Weights of a small transformer language model.
Size: 10 layers, width 320, 5 heads of 64, MLP 832 SwiGLU, 13.4M parameters.
Training: 687M tokens, 4670 steps.
MLP neurons of a small language model. Each row is named by its layer, matrix (gate and up: input weights) and neuron, and shows model dimensions 112-239. Each number is 128 + 24 x the weight over its row's rms, rounded and kept within 0 to 255. Numbers have three digits each. A neuron's up and down rows have the sign that makes its largest values positive.
After each neuron's rows, "fires on" lists the tokens most often at its 100 highest values on Wikipedia text that the model never trained on.

L6.gate334:101156124109154137119117157148148121151094093147134076121095114093125096103106160100166140148116126106130105141119102145170140139142109084115113122080129126120117129152081110076117125137112120158129158156143089112126075092141130155111132146110160169157153131167142116138143139131138122118103163123140107136086144106126114162135104116128128144141118116134155175092114107119137120134103
L6.up334:165135108126113101086136065160135098139158147127156117161134103107115135157148118131110104139111104142122146128120095122145087123126119136129128145113123123125137116121126140100088156140147092122054163187166122093123098135093170131077099197123122121128125114114117127122097117094133114119105129105139110101140106096140135101129101118128115116107128095153143157122037103107128103134141
fires on: "ic", "\n", "th", " co", " \"", "out"

L6.gate432:136141107104147127136134119136123116130113095128156156125122154132157111113143092113168141125115149104116129125115135175097158114132117137098120071140141099140159124085185107116153126107107190128112123130124082132156138071144136144143122117128117114102103118134118111163115083087143150159148142109123152110125127111098089114155133089145149117136100081115133092186106113147158154151094
L6.up432:150119116169104116131169117150127100146147118127137160084099103140153150117138162092122156146155075110119106112152136121118149148173122117120104122132160125175093169142189161130135173133165187118164121097080141122125113169121094092111113121111133157144147139136115182080114107159143154102146113137118099124122153128101169166084146134141114133118137159149172117120175161110125141136130
fires on: "s", "f", "tic", "n", "mo", "t"

L5.gate637:117134185113146116064145124148108103092107138159134132106092132104163176145128136144114114105095113127112159130168099121121133124160135172142135136127126117158092144129130175117153124153150102098133134124162134121159121160155121136106149105155126145153108124156061116173085135146089173103141159141137105123121182102093151109118130137110097172084081146129109128133155146087140084117152
L5.up637:058171103113132126108165128143163155157116160111116156131107127118078145108139116101131140134083138076103150132111127100089084124088168128088144101139135180141123120152115127091139132119131127105155131146125106153119151153175166138109163165124103127116122107131146157137129143112099110146143097109127138141144121116158131161100092116097082135101145124096139119099144116127147093115117
fires on: ",", "be", "th", "st", "ant", "ra"

L5.gate742:115129176166174107160168131104186114069136147144120118137119132155116121102125115099161094149153126152088155147177158180124141131119103124121119127118139097156117118116125108125135142178175124086109128079115150127133089118134152124169093136094111125113093125144124093133122123113139111102124129155131130160120176173090169142118190134118119180119129137186107130098088081148122150132139
L5.up742:137157149152181106129143150133144119112082138153128126153073121110144076133150130133091088130147109127128129146152150106090156195120108183149150139143178152122116109101158130137101146151162148121101107109149175139094126141166150085175123127117101133126115169148128176114100152156101141060085109165121136149130128136102121121139169151145105139142129134171090109095083110171072140139155
fires on: "ter", "er", "t", "ner", "ch", "ut"

L3.gate90:150086143149147173129147104147149116122111160095166142135109149146133108161110074144134156132118127105078169177087091172116146093121094108149134105128145148095113114105120130114134117097167139160138137106135152135166120150155118160134087132163139125158100163115101124132136142133106159156152135149151133138134104115129095127136124145114134109124116128127204155149106161154146107150138
L3.up90:150130068118114107107151155139102091100148117131101125069129164119158128104145150091118122146164152150147114136111139171148163126129133118124111074145135127124138136088146116189087131115151142164175097133119146141138116096129127119120112126134125104115124139159102163121105171097152133120113174189112113133115110072104173153133113106140159145151162113129169119116136130087142167121143
fires on: "n", "ur", "s", "con", "u", "pi"

L6.gate48:099155159150118104107104106120128131142099155137120106126102152154146134120116140136130110143106172126132168109177152087156152079103090125154136146149136110185144133135162181155125145176113139091151143126151116147156126151105156152150101134152094125128139124157177130106138116142127100117102132160182124145129148166051117133131142130112112104127147152157095120139169077133122118092119
L6.up48:112144096126151090092112100129109100152100141130119117132124140112120147112116163088121187118121158084119133126128146069141107129060090129140165126137141084144103099095122134143132108152141095174150138130121136132116109112119137125154144112163097148149129125157126182143128146157121112113109175158129139096184117168109102120105108154141105103142128110169093132142129119123101123101143
fires on: "s", "en", "t", "n", "ed", "d"

L6.gate625:151125132166133152096154147162078115102135135107158118120131189115187123106159154114171119163141113108156146124136139145102085122136125112119118111122134127150158134117141124145155130124157100158141110111116085156163109139130135122110129121113114134144093138094126118172145102123146157151159144105131142122114098147140146099157122143136162150087100118126138171121136153159133127152158
L6.up625:162135156145119116170135155128114111158173157142172130167094127147119126111132119098129129136117133098143149170122123121125128113102094094156108134127161097155106105107129116156176122094151138106119099105089120089117116120114094152113102104131119135125108107147121146126130092183142128123119147065146095131158102134116164081141145109145143096151142139103135167139151142174099118116156
fires on: "s", " and", "ary"

L3.gate743:100113129128155151104107119120142142126119118164190109160134104125139096122111107133161120125120136145122131123084143124133093126108130133114163115117153157114116128081137113130126110134120104098130123114084094118131139130147125128177113159140105193130086131102154144150074156131117174128081119135171166093113113126114120122104138151135115122141144088140129110133129136120141106115156
L3.up743:182115137145133120123161170141097103114120122133127085080145137151145154105104163159117137113115132123135139113087110089101105141132131089146140145139128146122116123145108157130112099156158155126133148147102149111108164102152090096130143134124090136159069111103162102150141136153109166108101152125162123106142170116123124134091119102098134088142125107117106076133103173122137138120126
fires on: "or", "b", "ce", "ff"

L6.gate617:115116149145133108141124097133136116095113172155119126129132108121137128088109093158142092114114088125102163075156158095140141119096092118106126123147136157161118090110133153113129141126121172146121154122137164115176133151126144144130089117141115161108172127112136167156176094128134145104106167083185081114138099126131163119155115127092105107093090150147119117160112172154122153150158
L6.up617:114092145149101128094115115154138078136099151097148162128152145143194099151118114150132096091102131121126139129154090117116138113164170135107149088123137209143160159123121150147113166136116162107109147103147141123155160137129157158163098095121139136151166146154083153101107131105138139126125154123117132128129133113137136181111141148097105141113143116142136148107123175143153117094180
fires on: "y", "ly", "n", "al", "or", "ay"

L3.gate314:144118158145159142131100121142107095126088181123140095125126133117117148113111133137107137123125090111132179130089141131150070088176122119088142111108162121079181118099117090131121065128169099082125163127118109112152155125132115114119062123131156080107138115127121124108136150155115089142126155137135125074095087148100097133140104106115142125127150138142099090146156140129080115124111
L3.up314:096156146118145129106100143116118163086140128161158077161102114140130125161161123152169124145155086156105161162149144063150150129156123125138130142141117123117124138132114117131117120171155139137127149102104118108134101127101166149130123117187152140130135135121103120122164121163118150148177206150091098106142096176110101151118113088144097145125125152108113157117123112132112140149129
fires on: "t", "ing", "king", "k", "m"

L5.gate509:131087127136097110131101109157101137171148172117140140143151113148128089175156116100093144126110130148148116158158112088107134132123115127147092154141111173111112114120098127125123153121128096162159148115139121127114113124121120143129072145051160084116142094131118093098117129072113167143122156126156138115086127165092142207127094135149106159111106141136148124140091139136144118165092
L5.up509:142161152135116120102166132130135167090135112149151138162141137116104131155134106118152145107144131133109125128158144126149172134146109081123085118167157111166119118114136108103146159119115143194116101149113077086114124163100133091166110158150088097152116117129117119115119141153122096118141103106142132128141128107132070115116177116117136102093156126170111156125113169130142152122133
fires on: "ence", "ine", "ic", "i", "ide"

L6.gate336:122144106138122141131141135125112089117147096115108169106161128105159143156131167077129191151085110112169159129137149111130073115132101077141107141079106120123128128127134186134126141117121156138098123144149124123117094153142118117126137124118130137142081096123148147140116133115153125131131132118124109126139122128079157133114126152094082131135149142121133113126151126152111119145130
L6.up336:143120151102139162112149164110150105153170101116142110199109162125118155116106144136108107138178116107142128119148128117135117144156128111101136094097131118132087153167158141125173144157138098137145100157174141144121134103127134158076116116139117139122126078108111157123148096081136158126129116119155105150170093113141136087110102134114139134141093118117151142109118105121117126114145
fires on: "s", "ies", ")", "es", "y", "e"

L3.gate499:155124147116111182145176139153109089108133115112109107136100096126128167185135096102142131098121138114098157125151147121140150105153143136120185144131136126134120116132099139117105152105146128076159172165138149148142065062097144137109137129133067130106116140130158130131147108119139157094115130088119124123112169116182126137142186100111154134119125165129127120133132140123105127140153
L3.up499:137112085131139147115123114135150132129141104133083095104117104132106148093166109116138152155173128138122131089115140107117104145097087063162155113148120143120118105113131160095128109117121113125119110161126087142156117181113141159150145105128116142122109100141132133150114124096138136114134123129122135150167181117147132161120104125110148140125142062083174132117080123092136112100134
fires on: "ed", "s", "ing", "e", "u", "ct"

L6.gate12:145148145124163159112170128146112148121108087139182103167138125097108127121145126136157190105109147133141155123142181124133129146152091093112165140117128139184147121117178117097111145078159137127113114181130148147160142160131093114174135121153095142103097154143138144145127103126177138107122123116128155119102175118083120139136112150122128109128073131104110101158091119126151115131155
L6.up12:149163132128148105100133085071122146139106108149141093136111152167107102151113106068146142096144160107112132084150157107160152133155115161130135135145117144152116109129139196112113138170147155069125071129126136121124163091098144125143160118123141111147122120146180114139109082131165167132139123141165106098139159091185079160134155147147124135187129143151150115105160103155157116136151
fires on: "ing", "s", "ed", "d", "ring"

L6.gate54:171118125131111125136080128144121144155124145088156123136119079146126170092083084164107104156146094135144084172111145112133140120125125117140151114080163143123118142190118125138122146123103111141157129149114106139117153149132094117125140131107158086136068133121131128132149125167141177143144135091139118154146100133117126144136107129112134144083165097146150159107129107124157149096126
L6.up54:123142156120144124091129101092152116121102117161105077163107101131145134111175098098131132078124128166136126128131114123097125106129137110102105154117090131148161119124122144135103128144161145158105169123160110110115133125121118123140138077112085122134122162100136118095102166147126111139149168142092144091104130153140186102103198100143191153113088124128131116145152116138111089111095
fires on: "ri", "vo", "la", "o", "sa", "oc"

L3.gate618:139132190131170115097149121155136128146093092082183130118111112208118177104189142130107104106122111139120104100128125101131145103133158128126109116120118118148104120100160133126145122139099145156088113127124124107122152132106143113104124126130107129128096101125111155164149111097143154150122151145146116136155120140103181118087104116129133136158107157071119123095150144130129090132114
L3.up618:087151120169147103115171119107139147120063103134129096118099128115135148142157126149068142086140106115146169156063171111130126100152118110110075134134144162120112104165122160107111118157108132101123147120115147042084152150123092102139143136159093138129171152134116162135147165150157098165106081125111136145113118159136147075107142143139101144134108142098113140104113099110105110135082
fires on: "as", "mon", "ia", "a", "t", "s"

L6.gate284:118168152123152149150115112148156124167133130120194104152110167134192155129168148093108101105102115119091121142136160106134172126135130060145120114151132127124103128116135187102144148144136099118092171106129116133122140107110115146125164103100093162155108133120106165128138122186124174127132086110124115086129161125093202105120113114136129107175120114144143103073096113100107116118166
L6.up284:127149114145104138117114139127115155095133128113167136136124139109084115102144139145109116108121141168145124133168143143146107109140123127139122111115163147156183120159129178128087182115110144137108101141109132105133168141099096144140152091114109106180123094141137119126116089133131141110183094121158116155149120155124114084104145172120120142105186137135123161111123144125144101134142
fires on: ",", ".", "as", "port", "s"

L6.gate816:095113134168127130132165098141102158106145140065134156137089112118160113114131092088171145156116122179132124121140118107104145151129110117091115135140133129159146121125142161161100135119119124116121146144115143122152150133166129129147101100132098087119110088137125126105112102156148134110109121105102126114112124150109095133109180106133105115111151135106094095122164118104139122165158
L6.up816:119104098157119056163128108116127151128152135121137143104136161120160079099104106109131089126121151101112136147123167153176106090091084098125149119111138116149123088142122157101144170091167131095094126081103193134129152095125130137081125125082127102120100128126135151112102125138106119112130108164129123162115102142136153101123148155124092108095094129120157111147085110132137148124103
fires on: " of", " ", "n", "st", "ur", "a"

L5.gate760:150143145145085172130125105077091112106160169114116144120104113146117143129111135090154125156110117117103126132139160099174132120113138122182110138094110116116134152118127170100119132134092131119111145163150112130137138132132135092164143122110164109146115153140130138109074164144116134150143158131149108091139102137117102188123139118124127119121119140133108153137145149114156131112136
L5.up760:109123124138134119118172128102110149169156133122111120187107126127107162130145115123137091143166134131108114080107139154104132113077153144108122171142136137168130135115099154138078093145099122150098090127104104178134190076124104120164126138125113118163151147117130111128130182099130091143129167136151142096125134085137112120141151189133139115095095156138145167116081156149160113117129
fires on: "la", "ra", "ri", "re", "st", "ge"

L3.gate63:124144149139139134148173135163164060154158132109133095186117164175133181123138133124104115126164155125095147112162138139115108085135138057112131125108158142117089096137100150137102115124123119099094131113136128098121147167159137133147132127137109127113182094117156123102079131087118141135128076094127155119158137095097131142160111111133097113168147137128072125137166083092126138122108
L3.up63:142155134112136117153123177157153141139151146141107101204105146097096114129151129119119164151105101120162186165117144143142083132161163115146156143154112111177110143146138156172156105147116182115129136100103127101125089112104115119093150108149099087078162150134116149135120140103108149153171146160140094140114138128105123130106168119142106162132140152114082136134162117173121083167114
fires on: "k", "ing", "od", "us", "ic", "t"

L6.gate173:163112148128106151083135100126124119135109078119110119132082157137164135105169118102107156125123104138111120124114140145150127112150154123123105139123135180123118131160117115100131112101115133101153177147142105115094091152133092138137104110120109116142115121147146093127127125120158140114132193120135097153146104130115090150140123128145102073097125160153133140079132121124091181130129
L6.up173:138123084162083103148116122122118109143120132115096124147157116146149136135138117121121075180192116080136107125133130109129155106168145120158168151107112126179137080111188148095120149130089095157060116150137142118124160089144117129150119129104140146098128126139137155091116152129135174166132114132139128093109153111126131128161137095087111161140125100108127105100093123124151125143106
fires on: "\n", " \""

L3.gate180:171099156185174108116145129164139092080115150125139124101148159098153144119102132124119129133127098110084140140150123158148152114126097149156162092137146070139173159127128195160090166107121122163125106134097126165130154112130126155110122144148125151118128134135146168133131127150151108136129147147119113141181081054116134136119132124164075145112113122172124129116136138121114137142140
L3.up180:169119141157123152053128158149153147129148154116130148113162145109155128135122127113170163108129161151077097118124139130174087120130104110100102107141122112087089116134140150124121134080099109126135127105071091138133143124086104181104107098147137167091171097152168110112086116130102082130133130106162164161140116112142117105143159100125150106108131121156107147134111114130164119144130
fires on: "S", ".", "C", "m", "D"

L3.gate636:095129141103143146102148140121119117173131152109168084082107173134133125126186137122109161140104163076165142106113103120156166146162153122129093149142156160161144123111126151158115101130155116127176094137113105121104130129155126108120106153139155114145088136109137155137123127126181182061138132125146126172109139143108104122120096128097112167152086085153144094087164139134173166117127
L3.up636:082128119130118139135126110123123117150160101101120105139148148094115111134131148120095103149168144126162107130182111114119161134148131143116137162132155094112150099126121124111153129183121116071149137126128124163104095177126149130106132092098157128121103103134129124119117100096148118082159095135145128110127130160121137184124160128128126106103128101096108118125138108149132086113136
fires on: "s", "ar", "les", "qua"

L3.gate51:092099138141132159126090107165122105151116168102135156089146151158122063130127089112121172127116150124100171125153124152120137120140069048138119095158149121120106132120127075154143141148162117148109155121096096112156152130158103168143097152101137147109115098188098080130111125098122134129134111081142105137144123106117158096117129132168107144121126153119117146152108129101142122139110
L3.up51:139109135114111155110118133145131094113133108141112119137150134101079129130089136128140112149126129152140126184109140117160146154109146146120110134115102106080119139125145116132134148108148150199115133150123150127099127140138171150161100128120109137205148138162106145120110112131176112150154143132123102119148124103136111102098137129115109089125105159172139139133165132168088164133079
fires on: "ence", "id", "ic", "ist", "d"

L3.gate208:149152164105139130108136125166112117119105129129124111128130143112128158116128142143125122117123103097141134081131093161170099112132083117079144101092173152099132083098110089182110121079123145096114101174155178099113121129113125109089110102129090102134094134125117095134150099135135115152111131122138061168078146116127147129140141126102124103133160125129147124127146135165162138136120
L3.up208:138175148166135139122093128128192175126127113123117167102124089099147137157171142162142115150105138090094108117147102122127129146113107072099123134157132137154101144132118110109065139093084108134116121152116116095135121115116148126111140152114139104107122140156193145163129179120124138105139128158139119125115152157167138078166132116122146171131145147076157137133112128144128108177156
fires on: "re", "duc", "ven", "it", "ia", "ed"

L6.gate652:141128124120148139121145101120148123116115115141144142137098098139126148142128121144158088099083169102140121119153150134133129136142121120128115100100133127140140124104125139163141104092123096132115123111119116068146126099112103169152122135147057158121116083125163123137156108150096195130122100127144134141147144140113135122156158116159118082114157094131140086178100115131124102110180
L6.up652:139103146103174122123138108125139127095140087143093141126139106181117137112110147139141134155117118153123165081132167146136108112155126138142154119139114136093115133109152118118185116122134132099166139150090082122112108092115128135134099102145138164113106137139145148089114163155152118109159064133135103084148170130171129157135166085166105120117138123166084088135119111136096129123125
fires on: "ing", "ly", "ally", "ough", "ed"

L5.gate372:100141144113160145141110121137104106138120184104125170126126099136129119069108142136075105106117106135103133113130100175071088106079157110122138104109107135126095177061135142088142135156117131113083184214091155099180145159141162162121114152116147117125123105141119113110115146107103124149123122151141094134148163128168097091135122113109114112144145152123178104117092135094118086129121
L5.up372:123120089135120107129118097115143141121115139186115140127096098119130146130126117150124140112101113163110086096124105128145143125113153123131088154109135154119098145124169121068099134152072159117084134123138143082119083106079122124147147137121157123151122080130106127157155125135122135145106108147119146159172084159103138092093132163134099120069163127122136169128141111117110150123111
fires on: " not", "u", "ia", "est"

L6.gate423:147116142145131130157149115125155170101107169073120118148092117101121104130119131130146122141104102111149122109127145107119157102120126155137136100141069106143137171138123188123138148133133139085142125118139087103120106128137110134152112154068126148147101111112125170087158123163104159100109117093150113090112159148120133145142148138129143132112125145122132121155155130095148102136112
L6.up423:160143151129129100071156098125163116100150131103164124168138142098150125141144111171093138130111110135118094135117097174123111142108122147144120146085107106140120126133141147117120100141150119078084091103128108113114148087122107140137139152125064128133107127150141146131121176171103105092125126100117099113136105148113161144132150137128156134161120134143170070121128145163109125177087
fires on: "ri", " ma", "ra", "o", " qu", "r"

L5.gate215:131171145093143132137148112096131109152152146099115077137128106149081123120138149102118115123129101131143151151135165096168164128152154148117185151098116163157136086134168089146117126130126150171100139129130124139126139142121156138138105143116112146087137135083164122130136097151100134129137128097129069117106156114119074181129121109157124091159113142120157113133126136090101101166126
L5.up215:126131074119140134132130145125106086121157123119086111172151152159089118148188093131127152126159158080105133123130129144118135120137109123151170107131094151150149153088114129119136125120116133099128098146083114105155161171096123121142152118152149113110148124092163151160150185137185136128115129122143111127099153136145089166102133150140173121137149166100127168102136113112161142135158
fires on: "ed", "ing", "led", "ning"

L6.gate258:124091154151151122172104165107131110091119123143128138129132138129091077126122127118159139143161137110124110090122131093106099128147100092151114112144108104136142154060081136115142113181124102139133153084112105159158100127114111109135139142123114106126116125128159116137178109151098157135123133129097149177095114067122151121117104144116122172127091145115092100152153149089125088109128
L6.up258:148164140131075123160113105129144170096107146159137100144144156097113130106146143131122141123099147101165115113138135132112171148126161152138085103150117125126124116127113063108146149113108143109113106108113165200134131152119136148129140173129162100104106139150110130134140141128140108153090116128115117146145141145094138095130106161117102146143059116144104112178103129127129084149125
fires on: "s", "u", "e", "h", "x"

L6.gate667:093110113108129164157139153118116156094155122144171128127132179084149105118133121084135173158113053104108140105130083097093158136120103153090106184123110093162142157128139146109154121127081137103083131175151164132132140121101158126122153136088114155157074098086146105092122113163128101095129134117144103161099101130113140148106179131140130097120096070067152126139142145107148112158163
L6.up667:141092157105113122162120094110083097114161141130075165106153130098179124154174083111138105162087102152130092126149126088100127114160116148143158116166074154180122144091146148131110138133116102139125168132113111153093130134143145097086158102109140120151072134135122157158122127131120133112100129114130120189123163125120125137155102135141102141106104132142089146148098147155141161175083
fires on: "-", "or", "a", " of", "e"

L5.gate658:132166123123141114102151109154127107134147137101130079119155116116133102122088122114139112115115088160126179052082102117105133135080118088095134101121070139105098082110145186123141139109183115119097129164120143122127114129142108102064119162082111155167138136124139118162169148158105162112141185119102115122116157131122103099091155114113086077104125137106156163136161154130124067113133
L5.up658:125131088133149127117111099167117134068150139148125125171151187136127114135119149121099122154129055165174071129103163134143116107135140093097133124150177127134125123120080129133191197108136136139133168127072115095100158077121140166127145128081102103157149125124114112127171103149133091136137124109119174169132132134154074076067140124129165135119152147146182114134086096147109132124145
fires on: ",", "ed", "s"

L6.gate244:142080116134139131120174113150164149116111098131121103126149158104133161070159134100110103094093113144136127121121114060147152130124112171094176145110086117140136121114156143115118155123122129083115110126089092164150152104156096125145087134133128102158100148133126095132133125130119095116140163183110155164085117108104143081130158079115114134097136104115113100126126130142132137145125
L6.up244:157117100140098156104110122124133118162108125132098138122137121134156118119087103129117111137142108150119102117133115161140149136161096109108102089114069152104158144130096125123156132135103111095196134145127097114105133078116151136127151083139174131118156126109128120102106098137115074110139175159140104118115112112165144127169131111150088147117109176127137134123087132132159114102103
fires on: ".", "S", "r", "v", "C", "D"

L5.gate169:168177137133130126147139153093168109058121138162130145110115116116137098132092090090117130136132130076154140120089095103101084134117110148122167113138117097147093082119108148146105110172112184116120146153118154157121132144107127090118150140168099131154109134103126162153134107076146143161128131189124143152135146120150136119092142139107128134153153131135122104090152118151152100103165
L5.up169:131119111168138165135138136144114130131103156145125186133163117114150114111136150103132142104074126085103142138129097118128128147126128175175109132122132109164139104138117153120164143129097170140129126122120141145125133091147145124123157138094098144133073135143088138128115116115188120145102085127148189138086131134119140164098141144156132124126123133129133098161145135080155103138166
fires on: "u", "b", "x", "z", "e"

L3.gate369:120150164138122100168126109127103107133102096144146101137122124171155177116135164118123147118154135106130161118158133103126109158149127107125097102146154140109121152121124132171138148129179123158129119131140132142118129138107120100118134148166125137183107151152191160147124104082150146132169130136162151132153118157131126073150098132111100127158117127143102130134138123123104133152132
L3.up369:094130131127166149166132169114107132183144136140124101126103124145089107130178154141132159118139119126131157144124132138098115161099132136121144118111113129148070105142129125177139149105158100143150073094126133157083072125086123115130180075132123153156091134057148117149130148086166146107094155148210123123143143121068137115153135118073106075121101106122122104123122110149104152116186
fires on: "s"

L6.gate646:167079140143124124117138142196125177130091144116059122129110140097121132153130139131119157157144112134128147147105138144122157132128067096085121149132095139120113145139131103111112124134128128149148128142101104125137113138112104145108128143120152116123114073150118111095148086075142129130148116161142116145150153149163127144126099110122120111134148161108105092103091148162118101165120
L6.up646:096148166104103139087125149156134138128077133138097104157142142124096147093137148174131147136106125121117146082147121113093161128117129126120115154115101139116126118136118145167128111133141127113190137154100085135097085141137153154146122148102131100117096143145152110128142085120163117085166068114131145163165132169120152106120123116125128128097096134128115093101131131106131128097113
fires on: "or", "p", "ur", "tor", "ir", "as"

L5.gate679:164086145126153130110091144135122149117120130119139138143103149161146103122121118109105130121108163163157163102126104145115099113137110105144142134181152129108129126093122119099159143107123148171104135115090116134173154162079152131092147119123129142130138167109136104160151098142144156126111152124153148125160195081097130087109157115110124101138113104146171142094148122132122135177126
L5.up679:135145154167148107113145163148162105135164129146166096101123087145073162151163104124184146131137158107073124108120093114110160135158130126159142118130140092112109132167149153127113115133163153152118089122126125093128136153148138153121115129119102103144168148141153161186137071106160116103115122122122131132091134156128139122181154125151111124144140126112181117150109116115137155150126
fires on: "ing", " on", "a", "s", " through", " of"

L5.gate278:185121134140086139129158145142110126138158148109141132085124171149114111127153113139125140143104087172161110098133129128122160126167101134091126116135141168136156122112108142119088099108130141084131154108164068102118145091126096152124089110107110095093092108157146120139122108140165139124117141136150123116114140086126142124157110123126094108124150116114146109120109139148159170121098
L5.up278:117123144146110151138088131105120178153120136110146188115133125120158072123115087153158080123146154119102074165134144102101110175126148121162176126122134184137173142144172141118115112129132122114109151099100149136194157169137116146132118131151113126097167131129148170138122108162126136149145117175119126147115126122156140084150092156137130113108147121114142132163146127146121139114116
fires on: "st", "g", "ie", "ur", "d", "it"

L6.gate280:105151114140102169159160136121137116160125160101133097131135138133152147141184164127170080132137126141131100127119107093129121110132131126132138079189139157169143125118114121142108119122145106115114083157131105129178125110071113149176111126097098114130140098114134124126110139161137137117165136106149108110155110147158119092118145136118103111130118118139130121131117136145113121199127
L6.up280:109132127133085197175178154151070148126151136090137116125117134146142154126113136128133150083137090106148100109142129113134089101136163140136147103134122103084108123150143136164123141110167106140125106148137112147166108074103132164107136104151137126124127102164131110120156185087120127115138188156118110121129121109108127086139168133135119147137133086105085133120137129154098180116135
fires on: " /", " |", "mmer", "les", ":", "s"

L3.gate572:147148135083101136117124107111086124194138125144135107107097116168151158144125130125097142147070135158125091139084129158148131124164122135122132095150153154111106110140141128135126100142135127127126103151131106192176145080093066120157102110162145070146121087133149152133150104068112152174144147159109129132125082110142100145087107121124128170149145130125117154122167140134116139126117
L3.up572:096114178131154142186140101134109148129129103112118122131070074109107105074146139129119169170134153171078147141118139109147126160123094099117149181140188126118123133122102158162104116111119146173142117136116093106124156129096141140122175105127090139185082144130128115141142182135137090150158141155141128122154100133125119141136145106116130116131146130168121119085093169140139126160114
fires on: "re", "or", "ra"

L5.gate144:152118155149136093131186132145164119127112170073147124102131133106096117093138089141123128085124090149127121141130117111130122113142090079101123150093141113123136136189108105096111113127137100122197156134094101099156129092162149105125117134099132152126107132106139124135119126155159133136161117114105128174109137077110094121126077124131133103119115151205154131110169095144114119127120
L5.up144:135139127152131136115139049111172077131104130111142149129164128149128185087159160136130095164137129117110157119125121140188108112088147140126112103122116144135158131132161161126144153113133131154093099122115137161092149097109139142153162139117102127121143149089149129167104143111117176156102135132147147166124133114129113170099095127123111123126178133135117102035135138147122094113128
fires on: "\n", " did", " will", "y", " may"

L5.gate815:116119187113102144174124144141127085135149136132173116145131098141092125138118112058107159112140110142116125111117127136137117119183108105077123138091091169101155085107115151139113141118121127123119144149086119164106116104142104105185117125108135119124111138134117141091107112119123166136105136139120071078130108095098125120095151152104142159123120144159123124117189145106114135111089
L5.up815:139108134134112131120141140134108119110098127153079089096145124100136148125123100080178112146120099145111123098145127117136102101133115131135119180102154159140141103123182121114127129154125112158079142119128120124108128130121138082144102117105156139143160148101170069063139117181072154159121134135153113144124121126137123157147172096112103133114142098099178138108160155097112108078142
fires on: "al", "il", "od", "o", " \""

L3.gate710:133136140159165137103151144125093118121121165114135132162152157116130142095095180126123120103113124153119135139117157118121130106146119149109126115100126111142116105094140123122114134179138114132086169129133149113138127174106113107151131113153095091146137108106142135120110161087135103125150133134147121150138145142082127111125136134129149185095148140137123133113126113148141119159117
L3.up710:118096086113117134116129100101102106154123135117150166144111142132139138102108148097074113144126150121162134111141128158144149131131121174102115120122146155135128078153127106134097183153133098117101136145166102108117146135121091156120120137100145106099141144113108118144139133068130138133107134131105148141197161155117140148131174123125129163085138171176128161136114100144134149118122
fires on: "ut", "est", "er", "ible", "et", "ia"

L5.gate648:153169118155131140156151123143114155142108133107089131123138107123088108137120122146137082120181158139130136132146135156109148131117130081138169172109148094164131078119132133177099107091135149115124101114149106135139132122129119111088122164135116168124148127126168130141159089158099110132064166108126121152110071105069129138155168132120114098111150141145121121147122143120144170155179
L5.up648:135181121182161120113125111137119137151112126137120136149157130123123107118134110143129076127139126107130101088151115140139130136153113142152173108100135176118121152111138144123126185110178123083142108150094134107117091112135118103124128144132154126101104173145113166137171106151147138092104145150101109159094131102119121126131164147140120145153162112124124116112151115108122151131182
fires on: "al", "y", "ning", "ing"

L6.gate674:079122140140137125130131115141142088158105192131103103132145143084160148136144146111109173126110099139120121129140145168107152120103129153118094094137122131180150096157145104136136130152158095153139191113118119128140159104184122152167140153118090119102113128124118138118158143138149140126161139151109094137146113118133140148128157154154117126089120114172142132133168086165124125158131
L6.up674:118086124165175110112135143145116162146140143150122108109090119138098154107088125124131188143122152154130145095077112166137124120117141143101119134102154130148097144135110102158060149142115090073113136134115178132095096131131114129121125115110087164102113181099104127135145105150171122189176113110103128166149139156098177135095107125130120139118107149103162135112127161090166158159145
fires on: "et", "est", "it", "t", "tic", "at"